MLP neurons of a small language model. Each row is named by its layer, matrix (gate and up: input weights; down: output weights) and neuron, and shows model dimensions 0-255. Each number is 128 + 24 x the weight over its row's rms, rounded and kept within 0 to 255. Numbers have three digits each. A neuron's up and down rows have the sign that makes its largest values positive.
After each neuron's rows, "fires before" lists the tokens most often just after its 100 highest values on Wikipedia text that the model never trained on.

L5.gate51:131103181103171140120132139164127136167150099181142088108149109123131123115145119150163135132062102154110153142184072111100079128135144119127111141120102165119124111092158145124138128156153122138150118127098128182093145172084141169124105156106116124149161080134098139091140133107106096121171118117134173129080097130108127123100153153123108133118105157130150106110152149126143137164139106098120116084142099141100101137152108130137152114133111126148127117138148105107163126132118097116084153146115148127156151166166140109141182131101110108113136102172126127103143165076119096135138148122136114106138135127089109154166164117144130136113100127137147141203128091125112143155094094116090140149092141143136136157128131133106092113165129115136094123109113133093118129124159152
L5.up51:141155181136128102134139125139152117085168152167175154112150116127128125157134132116152143099096131111137100139121118116147109093135147169127088098109130120159120090106131141113165149136185103118136143118151131154132132153118130106125145138103078086150148123130157101108135099118144125145173115143167097110126117096114129086105145153131088149137123129121180141145117162184114132123123132108157127132150159146100138146107101162138083096112154162149132124150139149087137124133182116119137133146131141102139124160103144126083135105146167099132083122138069151125083125096125096135145163108120122094156075159098114151109107150148106126079072143163110124132144160159114132127158135110121136176072116145075113154110147120122117139156118096140107168129102125128146088151155128
L5.down51:185085123113125164123129102130146101127168133134141091087128153143160088116127105135112127110130121110125151145145106083177155093140171101131164116149123082130143158168103132081124125124087097145140063129102111154122141158119091157159125127112128135155148131130116151104143118129110078124151133120110151128112146125088112192121067090144144106115122072128128154132175103126126158117132154157118121129143122153144150151161171111135112167081120135136081133115127081123134123110099120105140114128137112149123149137141159140112144115147126115126128107128124139147118150116146158130139138098156100089124158132107134150177092112117146121151113093162118159148142112152151081118125085119137064084116164135126157108084164106132100118110096136126156077129160150142128093133143154
fires before: "\n", " also", " |"

L7.gate167:142150129091187113091132134174125122114119160109147104117133129152110143123149134105155162107097117142105125153131155127153104137077164165147162153138129144151141106123141085189107161133116122128117156131173124094117123095112119114139153170150141145160168135105138144065169148109114084128122154113115115119110090109155100109099128128173134131129129143156125116157117178151090129111148143112187135091152119093083134141148143171114147122109123084170114128104107063128122108124128109130122115132136136104105164180131136091168136140148122129130127094145106180155118152092122091115144153102095147175156103102091130131117121101140087121142114118137180143108170153125132124123112117117123134130151133136101131138115125158113151125107166157158114165125133083111158145135159106
L7.up167:127131118161187120113122136148147168110154165096118094152152122095103147113101136124125154076109128108110140093127113133131101113105157131113122159114140136166104120133119090132169121122120150140194156134171142163114155123123153130169150139144109129094128134112153162047138149121114073144125140105106080126159097107121142131134138138146114120130124137103112109173094130152096154135122134127141108113127139075092109148155079129110093098133104116163096132132109099122130129152112122096138137118113149109166101200119140128106147127114121122141124097142117143136103105100164123125167134121063105151142096074115144149160117136099081155118162130116171134101171140126126090113138089122168155116085114145110139131094115122154154108169133124131083151130135091139110104128113126
L7.down167:125112160099091173140125110135152092152143125143119148133156123126140107157113139138098152100139120112114111167085156165140164142133171139119129105135126108128163149110130122132159000098121106142152093134070154142144119158154170126076121131099090102165155130118079114124111128132103151142138153106169163155122170116101113172134136135141155135121140100126153169104111133146117148117130153147132121136138136112155110106113092132165124082099139157100131125108136123112155148126176120138127144167104136128118134122152116119112149138167146154115105145117140117101107100143123112140116129148143115129128122140112121122136122134129177106143114155090131078120064130127158143139118152148115161116114167099104126129120145138164097148137104126108200121122123138149109125105123191
fires before: "\n", " |", ":"

L9.gate23:127136107119144137110117083177140186175200116137124122099138110167156170108152139097112143104125115098124142153116149118143112113144115127138125123138152155166117116115150125135128139179152147125125119097125108130087148133100146131123115093083103105111104111104139199087100091115127098121122085132135105075139094143157145111113157147148114143109130135134150142077148113128131169154129116144106111129176148128128114150156123127131142110147138137173163122149112135099136161121131151136132136100095165109087113129109125119124138122082114157096140137143119149174072111085126094126194151141151109126110092122115135095105133156142100132101115119155154113147171096123118138132133101130110161156060098147101157112142150082141112090117108092107129141149149162128151122103118157
L9.up23:112134170130146147096128109130161140108098091131142146106139107095118110128109126089141100132125141161152148129123110108098126116163174157175135105120131123129101103096138125083152140167093149136123148170136121162141098127121118092093170135093131126138109170138101089104179111164136128113102077108120109128083123153119069106118137181097105169130096150117137099121150132135101127097121105185126126136141121089077101139105108118121125121101119122144105144107120107113164153138153134154115104119139119132119155145134128112144129109173142097127077123133111075077137114145130119110121109129132159125109118093137129118106131158093156101125156110100075108111110137146114111087202161136100104134134141147141081155096142151111121093108109145126164143129149099104158112098183117
L9.down23:105109107100157113136094133162125159124158112135117119131125165181175133131166104127138151114117136115136124151136118119170111131131174125114102083137147138151131119181160109157095192147151159126122136114101110096130105135152097137142076095124078126103107112132116152128104104113132061130119132111123144130098152119133143171138110150192151118132124116147117142124111162127110173119129143164125133114144139145126151193118113113185138124119137139168127120151122104096136146067165153111135107136091177130094148128133162126158161141112141121109157140109127086202062118108110121130139167136141111126181125156114123098166145105092127120132076156128138129125149087121149147114107152093096123095124127132116126133148133104144123106158122139138142100126130148147155094129133151
fires before: "\n", ":", "es"

L5.gate188:090127141121100132165119132114109173135129127070137155150119075129117089114149141110109117117140090151139122085076062165152141109106141161094104131125097128146145057135154132105119140144107132151109148140142121177085136142137166122164100105102134124130141160100123138145131114120132133127160110148130133129149129087109140137103140110116091102143126158143140071152103172130146133163122085119157124097118122148136106124126094115101134131128141170130147091128142106146158132149099143147095145087184102124149162135131153082126093119121154195127129143134138161098114111159127136141130103110121123118140159174142141154129079135115123142101072113121150127080154136145143142103135107130159113116120108136101130114130124099091113110149151117161113170156095134168156075103108094
L5.up188:129146167100162089135143168130115122100159112190189119126110149152155200166145133132167147122174147136143114144130132123173128147094113136114097126146133123122106135098159086146167144119192152108105112104149131143092163093169107135154122140152159123132128129138100123139116139125154114148168092109164120120125120152105140118102145108128152131115126096098124086113121137158109111115108150127126114082125160089097129132099141159144106080085157088113136099133157142144109140164152096155105095162115213132142139139161106142106151144140149124172139118153102119119104134115119152167120161122097117144128103112112124138139129119142126124132128157097153162157130115112140157119129155124117151091132104116121161193098149148149144156104088105156100129115085112137129132131140136
L5.down188:120154118110130091120131111094108133129093112120143163106104122130161105133140126110127140148153125130109110117103155031170098160072123134104120144113166132162112141122157133122131184106143079098137105115114156168149121141106156146133128144133190121104142144142112164142114108148138120105111147096154131086122130144133139110094147087166125118144110150117153081147100136127135098165111099135122103152134160132145102122089135122157108142134154144156112122180125105146172156129109098161121124128164129138109119179104093156141108156106144163141086133157128123122156115107111130174167141152112151125144136129138078152113112138116139145119152155114161113108107111102186147079095151141140106062128131124117107120105119167100098115101134103170147154155100129119158133134155105
fires before: "==", "===", "The", "In", "A"

L12.gate48:083103143105105134141124127184125139080090148099137126103085128114111169120126156134154119091135146084134153180121154134138180131173109104095136119122100138148135135141145117148159128165139093123113150120114111118124134114157196097138114147137127127184142116173141122105145084139137133107175108094146108148144115112062157163150117098137164123124159134161153126167125133079141125139117153126145151104129128130110085173094096098122120133099152088104087110172158094122109170136173114122139113155140107109169148164170135068124104124156177160086117088151130140130116151128137140154099134115125132098127127132145150124126107094133112095098093151114147176115143112156117119095141151158135111114131110129100097112124117116122141110110121131112123121124124097150129107131155113
L12.up48:134081106132078102170143111135165106120128124128137078104142162092092128125107133117163104121143109122100094143097112131111168149139100104080141115183093110100110106109151138142142137139152133160150096116108119164102198125165135137134142100147119099142166142139144169135128136116121113121167119126127146132096115100103162165134149146141097137107156136125165082144108121082120153140100165128090138114167173129122085154101099108163192130125120114123124159146159143118125159169146117151111127150126123124164153127155121128140144137104131125092130119114118108130131097162151131133094161143127124120138109108109173116146089151111116087114110147134127131095148074157125112121125161091123137126120184126173159149128070095140135163134114105110164146115138147160153106117087153
L12.down48:120155107128141064154112121149142116103173091147134124126117131089087128116110125162132138149148117158134089146157102182083131137126088111173114137140099110118127120112107163110118098139146130132119142154137123109107139131133057122128140143119139132103120097152118128156097143113106161127147143110092127090121120135136129099120171118114060177096118131133126125128130126111149129164140106093059120137159112116130130143087118122157196178149132129147124167133149158098141120126119139105113123086136158141094108129114114133147115140077152159116104113088110126123158147144164126135103157136113066160161116107121134102151140136094167107110110135102143100157121127098106118119123145115119137179095144110121169103179103107155115173127127101086129166136150139153117168117132177
fires before: " |", "\n", ":"

L5.gate430:158150128138108130147157154157139113118108103113150133105109136150150142116151161153103120120109138102152074134092112125127092163154134083126112112144131112150125143091111141129135141163142155145067078103132123179122122151161113161153141141143127110133172130107098124137096105110144138155148158105117156142137133098118151154091119146153131101133133152096159077099112153128086122122096139093119091119187168128085139140123149097156127122099134130146140086112134142120087078134109118144143078131111094159093109135098093083125161077133132181152088138113140090170120147086143126068122158134119113146138122136147120122110135141095134131108085128090129144117130142144122110176118139143103156070087138105141143159107099132165157155091134105133129129100137145137163117122134110
L5.up430:174129123105110092080103157133126142162135087108126125118169137118148083172134128094146111142087160134157161127121129162136153118080118157131139169103131143119163100149123108081161127106107111170102128153154123087149082105135138149124125118133171113149155140159107106145141117126081133145109130128136123149101113109129123130118115083125125123137137163205103126186087141125131152140107099118100172159132091133153106164109103129130070122137117097136099146124091111096173144121140124134151148116114134106149092142145132129151134152081119154100117139157115173087131150131113123104135081124114177109170117149124120107129163138156105103145118119174150115133166125122129122040129124117163133125092127139111101115145113120137108124141120136094098107124106121138099139120088151
L5.down430:122123119136109127148118155163132112106160146141110144150135135106085153129167131111112161131127138146083150154131112109161154130143082091113116135114144118160173178102115086164130255131121152143094099142111119120123126155116100117149107141121144097144107131149103153132114082151141131086125086122122129139123143101079137133113175141099152142130118119129136114135120134147141134155123107143114120133114125092153116177090076119123111107109121154119133122097142139150131097110110119136096104149149118134159128107097164120142139120107149182078119108116108098109126154108171113121122125139103116117131118133166103159126125163136177113148113130109103151067097108074103140136116107150109122079099118108101139171106117139139154146129141107124112086133148119140129088175154126
fires before: "\n"

L7.gate161:082101138144121099138161076112127137155128149122161151136144107089108144129119156094113128120120094173126120138187142112112128142190142074145085098132116114109115182115156111097115118119138129098123123154099128115133132145123090143111150113145090055091119101150119148152155151088132129133123136137182128119086152111154137169136129161171158123140126102102114118124130135167105152123121115122086146089116132094120118123152126140160114098143092115143095149149121098115128102148122111132099136113131131149153121153103149083151136190130150138097127117103082128137106142126174063111156127161165088142085104076137143124127124140108129117110146119099122078149174131136158100108107124141149157133150116133087155142122148094121141108130107148142165144085147140138148109122105145
L7.up161:120124113102105178177120158119101086132112133149188143103100168119129126135209121134093151160083097159120138160144101145142123148119129112095126166118142105141154123129102114152143121144100133106113146133138093130090099137174167130123103128116113126125144150170134117112144107098131099130133112108112147134109145072144186140113151140199114086154140116100146133122133140127074140131129105142112153163095141108097146125095117217132148089151174104109139139182114113139105113130121127145079133166122104128112111122123117137136133140136108117135093097120105104079132160113126124098124105137086147143165115125124124130128066130122114120168120123117123145151161139145120100100110148137094147110148108123109117092132149124093144136119114135140119178117129141098170128129127084
L7.down161:120125118150109112144131136143131120155114118121079143104154130048112138122055124106126133111142105129167126133148142118128112166160119170142130103142098144132132079146147156086117088111139123108149141128125135124145048136110145079150124116071112081084116156110139143106105100163081151113137114099102124118107114133111162112139100124113159090134101170116138115125127140124143106115150140145106117137078164139126153080133150108087129146128115156126159094085117166088135152125136125197125095070119127125133127118099156149127150126144105148089147160125163125118125172172160135146153139109143134104125125127112151121151117145112111148106140130150144099104086138132149152171137114121173150133126083143149127114150123147145152143137149120156116133123098102145092171150172135
fires before: " |", ".", "%"

L15.gate463:137133140152149153127162122134105111103124178130071103176116170156154123112152167142147134133127163088149126188101137158107089122140129133093078111132103139156099156128151141119161165148117116131125128128140101138115119141132143114132159138148149106151143105129115126124150101081188137160099165130169112145097103132111144142110155161169154108090145107156142099136149155086113144124111129128186144150139150104138130169154156117144095144130173120125148137139151114174108110127112148129119134153137142094125149094106135087115148129127121149159121129104107083161123153118122102112156110126085087134150113094138131157116108133125108141148092102182133133143180134143103153132091139206164134077143132136113143126126123145106148092126135092126090129102134086156139139130176136
L15.up463:126115167169078124127139185092134107094082107133142096160086116164146133104152129103116176144085130141148137107128127163137089108095115119086091111128090096117140107094146106088150151092152141088141085147113163114108082139154145123154123101113113135171110115120135117085105078136122152119103100141123137108107100109110125127129140132147156105139156087129092145112092178129127166104128115142142114124145128130088130121132160135123137110121179128126128117121129099180108149178137164125153140117124159132150124105116152151177144122136145134164154121119096087142139116119111136159166148122084109138123105121152165181105122116136121168140080096143116174119124114139120183116152116145113111152123160118113148183127084099124156121129134110111149125127144122114101086107130134
L15.down463:163102117134128117136120169129109153126126096154168144089145138101122144129109154100144108132129102112132120145117154093130162084102131175120116147110117138091130133133141075104133121120178116141133132114126135143140100103129112151126153150118124137166120083152151131151121135147086141126184111176161147084127129120151143113149165129112125116171154127124128169126128104143174121064140142169115126126166148111077173101153108144116119118144115120121128125151122113147088166148124123100157103076116127161158089095132121116093163147104150150138119151114124120167136099156111138149121134154154115119153132136136141115153119117124144083119082121092134142104098106112116076099156093084119083154157125125209096110148139147096093105147188107133139133114079138124126124143096108
fires before: "ro", "way", "ar", "d", "\n"

L15.gate8:112115122134109115130143104101145132074133091124151108084097118106130139115126155121152126080145164057092097155164106150178097161117112124078127153197149102127168118161079179132149127170146187156131125127091112141121146124138113134131106120098117096159104112145146118129133117100124102123135127126135130096147105124103112146124108151151116110134112090129153121116099123156127116166167187133149135155122142110157095111090141122141161085117169126129120119130101114106135148132112124133104095166130160129103146154074092125116078108174157156075132097156113152134133091131145108114144138163160145141133127168114137119139106117102108148114125135138130155140151125146103101129143114102124169127135096160157140142129151131097143129085124106129098152150141115092148092123110177
L15.up8:135064146098079132137135143146148114090137129107152142078138131138172140134166129153139128117171155125167141167163128103147152142135114162111112128103148148139140152119091120112098098128132116126116154137122121127155132128145141107141132173118116122136136125171107110153099123073150131134159085091141125115120130189120139150143128141124128111085094113142098107115100134107145100150114109114181148131122127163170148112120122086163139101143147070081127126113099067151127124129159132169102139103115151092136165167155122175139062136143161149128130136153128127163100131135136104133124145083141114138149114104137126166132087135168109147135105119163115166181123117106121136091147155126121118126117124104088149123104081089080183152121112142126122101158149126100145102129112122
L15.down8:134110106162131109113145132102134115109158058150128074126093132108176131096121152114128137113131144112083145138138157163164093133129139136086094129162142136100115118091096111148100095100089162194144120114111127179092141165156180158105097095106133134131096138116117119127149114100124142122120115071116114103133106138121088126134121131113131134106121168117130146120076129172141128115075157130130122112125119121173102137150133148152171170148143137155126136140137125101074093148143110117119145144142103129116122159124147118109129111132118171154122122087155156179136157167114128106140121170135105160109124157087157123122091143106146101124134117132119151117141149128151145189136123120130192151117114145167134120159149150153143172127122121120074138170145112134154130123154142
fires before: " |", ")", " St", " A", " Ma"

L11.gate312:108123164139067176110122133126144138160110138142142159116102120112150142115156130120131154105120102107141113177121125124188074124114123113110107141184091121112137089137159160132096136134157089122101076155130178142109108057122109148113114153127095146161175132121124130102140150119127133122128107119094131162074131086094125132142081101163142111162116123143162134131130155145133138100116150155088119074126158135123138137109095144112119109126129161120122137127110099130140182128155170083102122157102158122104174148103118092125140157118157138113145146115119128113122144104140113143131147110180100163098152161119101153140151153115139094123126106142114114130187136121119130140110127121164141135128139101101118140140125109094141084076141089164116157073133131148116111162135138
L11.up312:139148129104110174096122128140136130156102073141114110117125116086135142075130133136120153124147084115106114133148143146180129152130093104096127173136154140100140166129118165089120135105181100137121114147095142101149141106149162116142074099073126127107205092142176154122154140095153116138109178137109106130129116094118124121107130170122147117114096120146114093113111149153154109108123109154102114104117129132105130119102126159163166082172095159151135154141091118141140116173137122096129102141100155109152098170097104136122104164156121120128126090131173110139120155109136140148130147135091087134133110109075110162127096118083111130128136111108121073118122144157098067125101128121137119137150134132149158107131123100098128123112141117141091168101136134106140144120136140
L11.down312:157114118081137146090095125115113176174123116123100156081142164155175142148133121128115130110166145141164128104175137106171138147192120130099145117125143112111115126126077138126124094131138149133098115150115138124169118107122145115146119111133145152088161098124119100173108103156105150126116147091124153141124160145146156126087106132096162134131115120097163123098120131104152132182116128128113109145146098131129123100175145101170159114178111131139114136152115118127120104170100142120096119086130130104105101104112081096159126132121146131105117154154139107120100154107113135135151107134107112153117128103112163130140117129130105164179132115119130109122156102131154100110148122142154091126099088143132148136127140112076101131145105143083145198111119156155139168158091206
fires before: " |", " m", ".", " (", "%"

L5.gate490:133056096130127108127130154145120151145078112133153152108142116118114183128122145123165114132110107136104178135134165150152114082115098105098119152182127139118116124105139115099118152122163170134172138161089107156138138095107133141118167105134212123141106147174122123117121115101117095134133100106122153150123138159122155145172077091154114153100126096128126153125115100126123121148101182118110114134105175126152105136116142059144090120112150146083144102110102100141146154138132129122137112127131140151094127189126112106103132156125137155141125131137141164124134082165168127085115139127117131147124113107192126139131129137167149158142143133143126121136134128129181132181130137115114132126154139136148128170112126099116106137142135098116107145157134085119098137085136171
L5.up490:145103126131166102156142124161127115087149141141148121097136083155116178125143151173106125115160110110125109179093106161124119132108072139131130129141148119126164102082164123156155122144163102135122124156149102149111177075152143146153133157141122140103142141147168134167106146113123080150188134130142137134108117103093135157077149120159166146132110130091117128096121165106084162149110159119158125125155083104101108130099184124150130095142163116122119126151135131152141156149134110147145111186119137127130129119123151156091143175107130121137154107168133151102109144139108123112125145156117144120097096129087153114143062134132119132127156169127163162127155107152095159176103170111127124144124109124141159157104129154164138158159130121124127152162125113130123129088133118
L5.down490:100104134133146097178133146145149096097127133160113102101150124136107129091146166148180084135119117137117116121146159207108132113105076081145143141129138109109135110098144132109133034103124129122141130125120140128131160130137126094112144147130167119155123134181145134135140094086087106141122161174082143135107131112116117135112131150169124144128112111155119145088141117104085151184094168125109115121110109082119115113126150140123164104201142100115122151131179129128115136136144104109141116108110122177130108136122105124141126128122103166116169116161127122122156124116130104093103183140116110149119108133118147100173072122124113103123107166159109108124129134145105150153147150101126145155103131097138137152111116127103155141134133126109082141123111111131101141104155186
fires before: " |", "\n", " (", " (19"

L20.gate471:153124135145107122117117080112135153127128101143167140146135107151131087120128112072107150129106138145134169162157137111217122126121149128122113110151133162103133147125082163157110158143100111149133090148117163129122109119136108116075166150096113193122113126144120109140151095129154132156155176120074149130136146130111111152088134125149123159118113123130158129130118076125126132088098099125139138134160100101105127145123153130144128141102119154182142101077154134117128135154112120119195086127117120129081120105121089151137152081091127144155083089142067122115090150110123131128121101113142143177123166141129130112104120111103106128095144152122137102127124146120103142104144134134154148084142054185146115128143127114143156131075121117134132127121101142125130136123129124
L20.up471:096120091121152106102109105129111134100108109136146128122112120157111098126125152110099142090091159147157132152080110145123146121116100113098086130141112106129096189127115118116150127142087138127119196153137129092152154139145154101124129137136151123114091139092152118141151064134149082120112166139156143144118136106124143111096145144139143127144114147089115137090070134128120116132099121152155139172148121118126147121121134097124095089097133121149135146150144148158119144164115086114145104098074138129112115123131131113113116086135104135142146139120125153099161150124122149124126111149116138112159132137101127151153124132127185091186135149122122158125135102135113117114090187106123131126098110178127158114144146123105100168078134123143117182178106204118112064113102092
L20.down471:138144128103164165075153137081150172090119120103137106061104110153112136141130113140131131149136106085176130145136136127112136161090076106121096180153107126158111165124139109104131114147146139135108091108139137154128118166113106101157120117101133158137125129152171101166148146142137140155138149124106151115069109106157130120115158132111160133128109119099143136114122121114109114114158172100102119133132121136128076083145079156121126128132166120146143116131111092079153142144142096126124098136141150165142083120112152128129094100094134149133136150133083114158142148145155151099090101177130159110153091167153118137125129123118136081140149126156114115139138145137154157123128098140117172139133185120156121111149175130141146150137129151114165174117101149153165085142085114
fires before: "y", "ic", "ia", "ies", "al"

L19.gate255:090133151130151144085139096086144116127166130154113141157173123128140117113129123107097146103143201169137101133121134111114118077142118155113161114108096138133151172125068178095158167121133128113153124097138095146169145141142142129128138124155122136112122144110129142093179084127141127145138167114166096140113121120122113115111147091138139135106169103119145112129157124128130106126142080131178109152130135078140078097123091105100141103102112144143120112101096079149124160107095133119147158097135155115156161123122162091087136099143140125116111125163101115100114136116091132109136136147100126140148153160118137154133132174113153133133113114094127091086149124143125106079113115160119126107125101134146119065117081179090149133143149149157155115124139122085119143108162104
L19.up255:129132103118109131174155121110130123157125109139130122123124101113136113132103133141113094138124169171149126139170153128161128118143127088182124135190095145128172168090172140143140098124109143121104142107141126172094174115087153127104097147129142146133119169129133164098113103114136118144112182133129093121100160113134131112110112159157084138147100131122133152090103112093127146138116085089130102128110127130133116139117128108076140138088142103082127150089125158115145131203101116143111129096107105094126121131108122132098176124148100103143117101116087126116145162169126149167127129143170131123149157101123134126168098086102137052116104135134073144115109113160153082113126114162153126106083127134091110119109126119136135168144145117118135137127159133140162171121119129
L19.down255:164116092113134145117149179111169145124138168122127120175143112112088123123133107117139140129136103126127125115116100129108128157074140081118142097112165122135116170098145124171122098127123192133113150087125122174138127143143146111142164170139137123112138129192117133114154125083069095161139112067165112097109115115108113115143137125065166159101114149115129120164137154126122144136094128142122087128166118132157091102150115137122128139104101125151140177096145127105126114124115099106147142122139076143113109088176150124119105154063126124123139180156132133119155132123125167152095115163160142124169066134122106161143152139123119153105121112160105139121137113111078150136121110122140110154085127146122148145097178120131133120127103118125114113131153173113135134128137152
fires before: " of", " in", "y", "ine", " by", "ic"

L19.gate286:123161065156106144132097116115114154136129111122107144121163106132115145113139109112080127067104171094130108079107168133154149151179111141110167088108090150119134099137101131115115133103138137145115116096161081116179111139145118143095136151142102138143118147109135107170135165103103090151115179088104141132147116116138084138153149150159138076158136115148150146159163144128125121112136137156116141141095150115172126118131176154089157166124105132156056096177108110097136152102133132154143130107114131128093113142145120130141103137161122147073124096131096084113162073125114121135154149137146130124159100101108110096158140139128119108165114121121152123116124103141128111145137130129142130154094137152121082165123117147123116107079133094152132146104111145153137137128119160
L19.up286:126115124144106099116128120157090143125150141087119103135092124108098146178157132122126102133100132141122178098130118112170134125138090171154128143149123179093095149124152134105100131150119124156112119075160103154126181183137133118128114088159077107143094137140133170162131141137092126142113119123120106132089122164141143120138150121172098105121143160103151126150133128116131194126126104123116156120133138152134137167144136096197133161099121147128145158128132143106113134125084121135109137125124138135137114120144138131123144118062156118115113033169130105131155145162149116126116130110112080119128125081116140099179145190110125114106133127119122150149147140125135164118111122119173095145132132105140111115168103106135126154132168144183109108146099173128135151125135148
L19.down286:177112094125155109133143135111137112084125112095130075142144119134173107128105133126185117149104114098120164149133110108102117130104160100155130112150119167131103124127140127124120120092112138128140163135133185132163168107105189127140086142144103144138113152140128113116147117130118116107115146143124074122114125123128178104096100114083173153113120134123096092103152087160127074111105094133187107146135107116103118114130133135162094149133113110083130131148088099157117105165160151142132140154149120151081146117177161133109124096102111125136139073112163121131111083096127148121100143162119116137120134104112082116137122147116096111138134132143164095159135107117153168130110100098123124150145098135099152127176159147093103116110151111080129113136115112119135137190156135
fires before: " ", "on", "ence", "ed"

L5.gate177:149147158092142120131128134135108132122101113123162093143112218164153165169128133084093133112175160168116103130166138145145080169137105176153145156146154147120149158096143118149158159175133120127086123149138115150118099151141111081151135136121095104092137124135142146140129097107144093129123109107121154102111119155094147143095154160119132132131120131133154114075174144143138115104107156119198079137152136142111119124129158160125119070163158087176100098143153121152118103128160128134143144157123168132101158131136116108115112117138157155154140113126080150112091134089121126142116160112096161145149104154114128109107092115133096135135118148126169154139121127157113143137136120098115107168136116126121127149129118125113163129117161114145117115071112124123134107156172115
L5.up177:163104129121155140122138123117130148133124121130109127139123123169151146142153148182172127119106145134125132147066144117124117157106107156148131111092108169130143146130117087130168105145145076149101123149140158149133095116172145138127142172127151083200119134101149107108148076119127114135131128124099103116151103123075135138134120145121099110112107138171117132120142139135101153142140156102110143164133113102166108122109168097139150118138187163157141107124164102153114098103152139149160101145133145095111106136170146099133101157099107073125156138190155128102141112127113093104150108107119155118154129110118140116098092118117129132096063125148126173119105110147132128107135146127128123109055117117142144124125124167119149157164176153127131161127139131058144128117134095
L5.down177:136127086119132144103144117155122167071133120091139163117114096142144133094161150151165107067103139106147123170157123114099121121143137110098101090126132152151150168165128142126131201117130092154113122140098172137141111148164119145131127138175114116168145134127095144158108098115096059105139118159140123126104123135103126122132120137115125111112077102124125137145153164151107139132169128125114088124137143123146135132087158118165120169142164146127148148135113115110136115111163155129125133131121125160144132148155120152104098105167085125131114167143137081110111105152118109101144114128150112114147169094120138104170134134142119120104100166153083174156096118135132102112132166152158129109122126134138095144159138181117110104122193117121151163167134088069152121137111119
fires before: "\n"

L9.gate238:089101133100073135132125097111110157145116101086160129070073108156151128146119123122103079083200139092136135197167119122140150085133142093114132077148112122108112097150110166131104137130082124138118103105107119150104150116136125155137116136132106164078122129125112116151150154117180125127109122122117143082152136076123144145140111135177120134116096118098132154145119097128114112127157116080103121108126139171140115134080102089156131136119166115115155126115101164136119120087094116080096137158138148101094127134124131122128091138149140165096116141167123129145154121108126139107122147102147111119116143117112137112141124133096124114099166122117085125154118128146119104119095107164171130148128108132100095108146116136092099106092086113126123156119154113118139122106097176
L9.up238:137095153099150106127113145104123150146183107147140126118132125102143114092161177127144094095161152129168113149164123105132126123093138139135109161139136137107116122127126145130124106152121107116144100140147092167138134144140118117119159131125137139087143095119138131163151163117133102090170120115135144128094121141140144111157174122141132124089092126100184127107115159126118106158121122145092075078121123106093136080097145139170167116140141118119167102116109192156096097121164079095125142155117109139117123141092150110092116121183144105164107089140114134097176154089168105112158158122110144141109116120101123146169111111143097121119111159117150116123141138127135052140155107099144152134119167115127129104148152121149122163086093165113133148116122093137147091091155137
L9.down238:124161118108145097107121156135136131176102128138092114107124178110123163092140116117098119135133145143111119096130169137163118153119083137099177130131127176148089101109152120101166000133160121104188146113106135151162091132128168100119130115097137139140126144115138119144147173178119119104142122124105118096106105153135148115075127102106108128129117121148124111079147130137164095178136132155122102136102141138138138095134128135082136126130144141138142107122112124103126123168127108140138128131124087127140088144120088145141169102095075133158092105125145152133105133126168140124131111155128104129136163115179155126089108096126120090156143130137149124118168120131160126151121099106130135118121108120124102138125147126086126126120149102110117132139140127109166148130109158
fires before: " |", "A", "S"

L19.gate422:109143151106091081111145125153170164098136118092111098168131164151108089152109103113100120138157138089123145144144149137141145153167147134159148145146118130118137122127140130154102156111132128093085128078096122164160052100094102125136107137141118146138108174127111116129123121153128110110145159145159104129101136108142128159153099160106135143135141105146129165128135091136164118097204128181100125148139117093119124127090138110093137164132121130151136131126146144102106126119103155131092116139189156147098098115135122085120096087100130116141084139115102119137132116137100116154179121125147133158140153134147127166129133080119096129120134113122138103177072164154122120097135106136186124129112116138111100102107110167117117150099166107129141128140082111125083130156096126
L19.up422:140117061123152147099110132158164147105095178139128150125130142151150095153122121129134154125116153123136113105132136122142175177181101132135138109104091134125133153111106125126153126112116109155095184164089128146149120100134130120137125147153129088106139127183088129125150110151169091163135140123095129108096154108077134100086108122117143160114145124130140184153123111077127092082112136128097150177131104124152101115145138110136102134119128113115150118125134119117122093106103112108105166108133141150119094101131143100149139124120105099129137123071120117127136196126152142127117122121113162129155143151121165155142106098155091108104158127136153094145107187113126133110108132108125067107131128105174159138142110171107132168143110112128170115145174123175121105119092159
L19.down422:105128142108093163140108122124143110106141112118122137104132127088182135123153132097107158113100164102129129121139171143147077135095156115140120123139097104126122158128151107093106099109104179120104138110122156057142175149111125143137199160111105115172115109148133133163149130130169117108156126119098090128093102119113121125107183123162114145114132151082138113134142127135137113125148153085165152123160150136128135084145128140110141125114076068125106124140097122115138100120110095101148122109101091151144143134102097122127135115188128094139089129169125105109143178103070151111164124143112092122110069147116128156140151107128111121109146119082132117129147161166108150139103157093158144117112148144152139109118133101141109109080106118105123136116116159114159121105150107
fires before: "al", "y", "od", "en", "in"